Part of a small language model's weights.
Architecture: RMSNorm before each block, no biases in attention or MLP, untied embeddings.
MLP neurons of a small language model. Each row is named by its layer, matrix (gate and up: input weights; down: output weights) and neuron, and shows model dimensions 0-63. Each number is 128 + 24 x the weight over its row's rms, rounded and kept within 0 to 255. A neuron's up and down rows have the sign that makes its largest values positive.
Before each neuron's rows, "fires on" lists the tokens most often at its 100 highest values on Wikipedia text that the model never trained on.

fires on: " in", "0", "1", "2", "5", "6"
L9.gate744 [100  86 121 145 111 129 103 125 147  95 155 147 122 141 112  69 134 110 134 121  96 105 123 100 142 153 167 126 145 100 130 145 127 159 144 148 107 167 138 125 144 125 120 160 144  81 154 156 105 136 178 136 100  92 158 116 132  79 136 142 188  85 167 106]
L9.up744 [152  96  85 110 155 120 125 128 139  92 121 151 125 136 123 154 125 115 117 142 111 139 136  96 109 115 186 113 132 122 171 200 129  75 161 110 114 146 177 114 103 137 133 124  96 111 146  84 126 110 120 160 158  98 127 131 166  93 143 137 115 142 147 145]
L9.down744 [157 158 111 128 159 156 122 151  87 135 130 127 109 125 130 127 137 127 126 140 141 127 145 155 110 105 126  90 133 148 116 120 149  69 106  85 127 131 134 130 132  85  93 102 110 168  73 109 140 124 105 102 139 177 147 139 134 163 128 167 160 124 111 142]

fires on: "3", "1", "9", "2", "0"
L3.gate587 [142 116 121  75 142 111 137 152 156 123 141 120  79 141  97  81 150 100 131  86 119 154  75 110 143 150 160 153 141 117 146 185 148 127 110 158  97 148 110 127 111 133 133 108 119 112 121 122 147  75 148 115 123 102 108 122 139 149 104 146 158 114 121 118]
L3.up587 [103 127 152 117  91 147 111 136 133 131  84  84 110 147  93 102  82 129 108 101 140 118 151 122 140 115 162 154 129 138 105 174 103 169 133 109 106 137  86  95 141 127 134 105 123 101 118 125 103  42 100 146 113 129 113 121 140 123 101 125 134 121  61 113]
L3.down587 [122 125 162 131  91 131 108 135 121 130 121  99 169 114 148 137 132 113 140 162 105 109 142 132  76  92  78 150 131 158  91  98 150 129 150 127 130 137 121 130 124 109 121 135 137 126 138 130 116 181 125 146 110 141 117 121 107 124 147 119  90 145 129 117]

fires on: ":", "-", " season", " OT", "7", " by"
L3.gate418 [142 121 117 150 117 176 140 135 154 148 102 144 101 117 107 109 135  89 125  98 138 121 159 150 172  95  98 110 124 123  97 160 119 123 142 120 108  92 127 137 123 102 181 184 124 109  86 146 108 129 119 108 117  92 123 129 119  65 128 186 143 138 133 102]
L3.up418 [106 103 110 141 165 145 105 173 152 142  80 118 120 102 128  97 114 129 166 118 151 150  94 119 100  93 150 117 157 135 182 107 166 151 159 129 143 113 114  98 141 118 185 154  90 115 101 140 104 156 144 148 118 133  95 121 120 125  94 160 116 166 102 153]
L3.down418 [151 131 115 138 117 126 120 129 148 128 145 168 114 144 158 102 187 166 170 120 103 110 154 140 148 102  76 132 134 148 136 119 103 162 135  82 117 115 115 161 139 124 140 116 127 113 137 151 118 147 131 136 125  71 124 146 142 137 142 139  95 131 100 139]

fires on: " ", " its", "1", "s", " their", "2"
L9.gate105 [109  74 143 145 141 135 131 138 156 161 121 185 105 180 105 145 145 108 176  88 143 166  99 115 148 148 147 130 132 134 154 134 164 149 109 129  75 140 134  95 114 151 112 101 103 131 162 154 133 136 107 126 172 134 155 112 157 151 110 146 103  99 152  81]
L9.up105 [156 128  76 110 113 136 131 150 106 128  81 118 164 172 108  92 117 137 106 109 168 128 133 102 145 125 128 118 116 142 100 135 154 148 147 125 109 113 194 126 112 144  94  80 154 102 126 120 148 142 134 118 136 105 143 113 134 125 139 136  99 142 136 131]
L9.down105 [144  87 107 145  86 147  89 136  79 147 125 140  99 111 136 167 119  71 114 162 132 115 138 155 131 133 127 162 181 142 124 107 100 100  99 159 155 169 164 168 107  77 121 108 153 136  93  88 113 137 162 132 120 156 119 124 138 114 146 156 150 162 109 138]

fires on: " for", " of", " on", " about"
L3.gate1005 [137 123 109 142 118 139 128 184 131 115  98 113 116 129 102  87 131 102 159 125 136 127 136 140 139 130 122 162 114  93 131 102 158 136 137  98 151 160 116 113  82 112  89 177 143 141 107 112 119 122 116 115 129 179 148 145 140  96 134 135 144 141 137  80]
L3.up1005 [106 112  88 130 126 118  93 120  85 131 130 154 197 122 123 141 130  91 113 107 110 118 173  97 172 123 136 149 113  65 100 107 138 130 111 116 165 108  85  91 128 124 135 120 124 158 111 152 124 107 122 118 145 127 115 134 172 136 115 152 136 125 129 146]
L3.down1005 [114 119 116 119 130 112  87 164 131 103 119 172 125 137 100 157 145 113 127 108 153 141 146 155 114 121 138 159 119  85  98  84 137 138 145 130 121 110 117 124 121 121 138 130 147 255 108 125 119 117 135 147 123 138  83 121 142  93 132 183 158 134 150 127]

fires on: " by", " to", " with", " among", " Technical", " time"
L3.gate1634 [123  86 145 148  92 120 119 113 128 171 150 105 112 151 106 131 124 159 137 116 120 120 116 144 172 105 110  97  92  97 104 145  83 124 117 166 100 113 155 165 119 113  88 119  93 123 146 172 128 133 113 146  90 156 102 138 157 132 126 151  97 116  85 152]
L3.up1634 [125 146 107 127 121 140 143 106 111  89  61 103 132 111 111 186 127 148 144 146 110 107  93 110 144 136 113 181 110 115 132  99 125 111 173 130 128 143 123 123 148 125 137 168 105 112  84 123  65  93 145 130 161 148 129 131 125 105 155 111 112 103 107 142]
L3.down1634 [113 117 123 110 144 100 132 156 106 128 128  96 130 131 106 154 132 116  76 117 147 106 130 118 167 114 113 128 137 155 132 144 175 110 168 138 136  91 120 108 144 141 153 129 111 127 122 144 108 145 179 157 149 151 136  91 111  99 109  96 109 137 106 130]

fires on: " to", " with", " creating", " create", " created"
L3.gate330 [140 128 140 111 120 126 120 139 134 186 127 142 119 156 146 128 144 172 163 133 120 150 108 128 158 133 121  89 146 124 132 114 128  99  79 152 122  80 125 123 133  95 128 101 145 113 169 129 184 123  83 114 123 169 108 117 161 101 141 124  77  96  91 158]
L3.up330 [103 150 100 111 140 118 101 125  99 111 130 100 159 138 122 136 138 147 137 135 159  79 124 106 139 112 125 130 158 107 143 150 121 119 139  73 157 125 123 146 125 152 102 102 148 106  60 130 144 173 153 123 111 113 120  64 142  96 143  95 117 130 145 109]
L3.down330 [131 115 129 162  87 118 139 108 110 118 167 148  98 162 129 124  63 132 121 124 116 138  93  77 106 119 108 126 187 125 112 133 140 116 110 163 146 106  96 145 135 113 136 120  94 131 140 130 123 125 159 112 169 141 128 116 111 156 138  54 141 144 144 143]

fires on: "0", "-", " ", " |", " +", ":"
L9.gate131 [170 138 136 151  85 155  66 108 126 136 132 169 141 121 125  97 160 136 145 127 149 151 114 126 103 122 114 110  89 145 105 174 110 108 153 143 113 143 106 122 109  97 179 144  92 109 113 153 144 130 122  93 149 142 123 160 126 130  99 134 118 162 103 127]
L9.up131 [147 104  95 159  87 144 115 105 140 117 137 126  92 137 126 101 109  97 116 165 116 132 148 163 129 152 172 135 118 115 112 123 163  97 120 150 166 108 111 106 171 151 159 149 106  87 136 105 136 138 130 130 133  66  99 152 150  96  95 146 159  96 120 128]
L9.down131 [172  95 117 112 140 149 112 119  86 114  63 145 126 158 109  80 131 145 154 141  80 146 141 114 173 118  80 179  88 170 168 130 187 124 124 134 150 119 102 108 108 122 143 133 119  98 114 127 151 129 138 113 152 128 134 130 121 127 128 177 162 132  90 155]

fires on: "s", " did", " his", " al", " does", " their"
L9.gate2001 [155 130 121 117 123  95  89 124 174 142 132 176 106 148 112 109 160 147 122  66 115 159 142 113 150 110 149 120 119 116 160 134 122 112 151 170  89 139 145 123 111 124 100 119 145  92 132 135 151 117 183 132 132 142 107 136 141 100 117 135 165 121 135 100]
L9.up2001 [156 110 114 134 140 142 137  93  96  86 101 119 110 148 126 139 148 168 140 125 117  99  88 123 120 132 106 107 102 162 104 120 113 148 143 139 139 149 116 125 123 116 149  93 140 136 137 119 112 108 110 155 109 118 109 112 154 157 101 131 156 107 116 125]
L9.down2001 [150 118  54  93 110 138  55 137 152 118 149 141 134 102 123 119 158 132 126 105  99 140 102 105 138 106 121 165  98 157 150 161 126 103  99 145 129 119 187 156 108 120 122 133 177 163 140 108 110 120 108 116 126 127 134 134 120 142 108 118 159 123 123 115]

fires on: "-"
L3.gate941 [141 145 124 151 137 135  88 167 114 121 103  96 142 158 128 112  84 130 138 109 132 128 105 121  84 128 183 154  92 121 115 112 126  98 180 131 111 111 122  94 137  97 109  63 117 154  84 103 142 113 137 146 128 184 124 132 128 131 134 130  95 127 116 136]
L3.up941 [133 132 104 210 179 148  96 146 106  96  92 140 117 132 129 115 144 140 142  89 151 158 128 151 121 143 138 140 108 122 123  95 134 162  97 158  94 138 123 110 138 105 117 104 150 131 168 123 160  88 131 161 168 139  84 126 145 152 126 123 119 121 154 157]
L3.down941 [130 141 125 117 114 126 117 140 156 129  98 162 106 134 130 131 115 133 132 132 163 137 131  78 142 118 119 111  82 152 133 104 133 137 159 158 111  94 149 120 132 112 130 150 117 223 110  92 172 133 105 135 121 107  89  65 156  97  79 114 131 155 151 141]

fires on: " \"", " |", " World", " Super", "-"
L9.gate1004 [164 103 117 150 151 157 147 128 133 145 125  95 163 121 141 113 146 141 108 127 137 120 128  87 123 175 143 162 149 134  87 122 136 135 114  62 117 108 106 140 114  90 118 134 109 131  87  99 130 108 106  88 147 134 130 121 121  92 113 129 133 109  93  93]
L9.up1004 [136 120 116 132 104 120 150 154 134 117 170  77 104 149 147 160 134 106 142  68 190 172 118 125 123 137 119 169 111 132 121  93 115 139 105 127 103 155 127  89 127 136 134  87  79 115 149 107 134 113 128 145 168 103 107 108 113 149 117 110 117 100 103 133]
L9.down1004 [118  92 119 101 121 125 105  95 106 111  88 104 128  98 134 162 119 168 126  71 139 111 123 112 109 110 131  64 116 128 130 109 129 129 132  88 137 144 137 124 139 101 156 126 129 200 113 185 116 118 100 126 158 122 112 108 122 110 117 135 137 132 134 128]

fires on: " structure", "al", "et", "ing", "ed", " Building"
L3.gate904 [154 115 124 124 125 142 160 132 121 112 169 118 107 139 133 130 133 133 159 109 103 152  97 123  73  99 127 143 125 141 137 143 150 139 124 142 117  76 114 137  84 134 182 168  68 116 152 115 138 113 131 100 143 141 102 126 171 162 116 141 126 100 108 159]
L3.up904 [150 134 109 100 156 127 104 120  79 109 112  90 158 126 106 139 138 100 127 137 134 156 159 149  81 137 106 115 125 157  93 129 162 104 136 122  75 145 156  97 139 142 119 120 146 139 171 103 162 150 127 141 122 135 136 127 168 161 117 120  72  99 138 125]
L3.down904 [131  85 146  97 124 122 151 145 121  91 129 145 135 102 120 104 130 113 162 124  92 118 143 107 156 142 159 112 140 161 104 128 155 162 172 124  88  40 132 121 122  98 147 110 101 164 166 167 103 112 155  94 130 139 105 103 102 154 133 105 177 112  99 164]

fires on: "0", " chamber", ":", " also"
L3.gate712 [117 143 129  86 109 101  81 138 131  90 106 168 107 108 104 102 161 152 137 118 116  98 132 153 139 148 135 116  94 165 108 139 144 126 130 129 137 141 109 150 125 115 134 143 150 110 113 149 130  83 173 145 144 147 182 145 138 164 117 158 133 157  81 137]
L3.up712 [133 128 144 122 126 132 100 105  87 119 127 130 115 147 110 116 100 141 153 111 110 165 140 136  78 119 149 143 146 104 171 117 164 123 112 136 143 129 106 134 164 133 135 131 111 151 160  94 142 168 126 151 144  99 109 141 124 132 160 151  91 103 149 175]
L3.down712 [159 117 160 148 140 126 136 110 134 135 143 142 100 196 133  90  96 117 166 145  87  78 115 108 113 138 144 108 127 146 140 147 140  89  94 142 134 105 129 149 131 158 106  86 121  81 130 120 153  99 124 114 117 114 154 108 150 122 108 132 106 128 131 129]

fires on: "|", " to", " |", " on", " of", " for"
L3.gate862 [122 123  80 108 144 113 110 149 127 126 123 163  96 114 118 164 162 102 135  89 123 160 140 105 130 139 130 145 113 119 121 155 147 144 118  73 138 122 149 108 101 111  77 152 102  87  89 129  91 102 134  83 153 180 156 130 154 104 128 164 139 173 142  97]
L3.up862 [101 125 142 108 132  85 138 191 122 153 136 137 160 159 127 146 118 123  91  85 140 107 141 126 110 127 155 122 135 156 156 113 190 120 154 129 130 165 124 141  97 112 145 102 118 140 153 112 149 108 130 108 138 176 163 131 159 139 147 167 146 147 170 110]
L3.down862 [127 107  95 163 124 143 116  92 113 153  96 157 119 135  66 146 152 143 110 140 139 175 128  94  90 130  85 156 143 100 103 147 128 150 152 105 108 122  92 114 135 157 135 146 117 148 133 108 130 140 169 133 102 135 150 152 148 128 113 160 133 134 132 152]

fires on: " ", "1", " for", " performed", " played", "0"
L9.gate83 [ 62 143 174 132 121 107 112 135 139 147 155 172 144 103 138 108 151 114 134 122 130 149 118 156 188 135  67  94  88 134 121 129 121 139 131 156  75  92 138 128 129 151 107 135 132 132 110 138 133 116 166 127 136 114 167 121 137 108 147 110 112 163  98 142]
L9.up83 [135 101  61 122 139  67  94 123 125 133 113 128 128 119 128 116 143 104 123 111 119  99 102 102 135 124 181 111 154  82 112 135 161  75 133 137 158 156 152 118 152 163 134  92 105 123 115  96 162 124 101 143 104 133 123 147 130 132 162 140 104 130 139 129]
L9.down83 [127 138 130  94 133 155 133 124 124 194 109 145 133  79 147 114 146 146 173 101 106 160 137 107 119 124 141 170  96 198 107 133 144 121 140  73 155 103 131 109 143 154 123 114 103 132 144 146 159 134 129 137 150 105 122  87 144  93 172 130 105 124 100  88]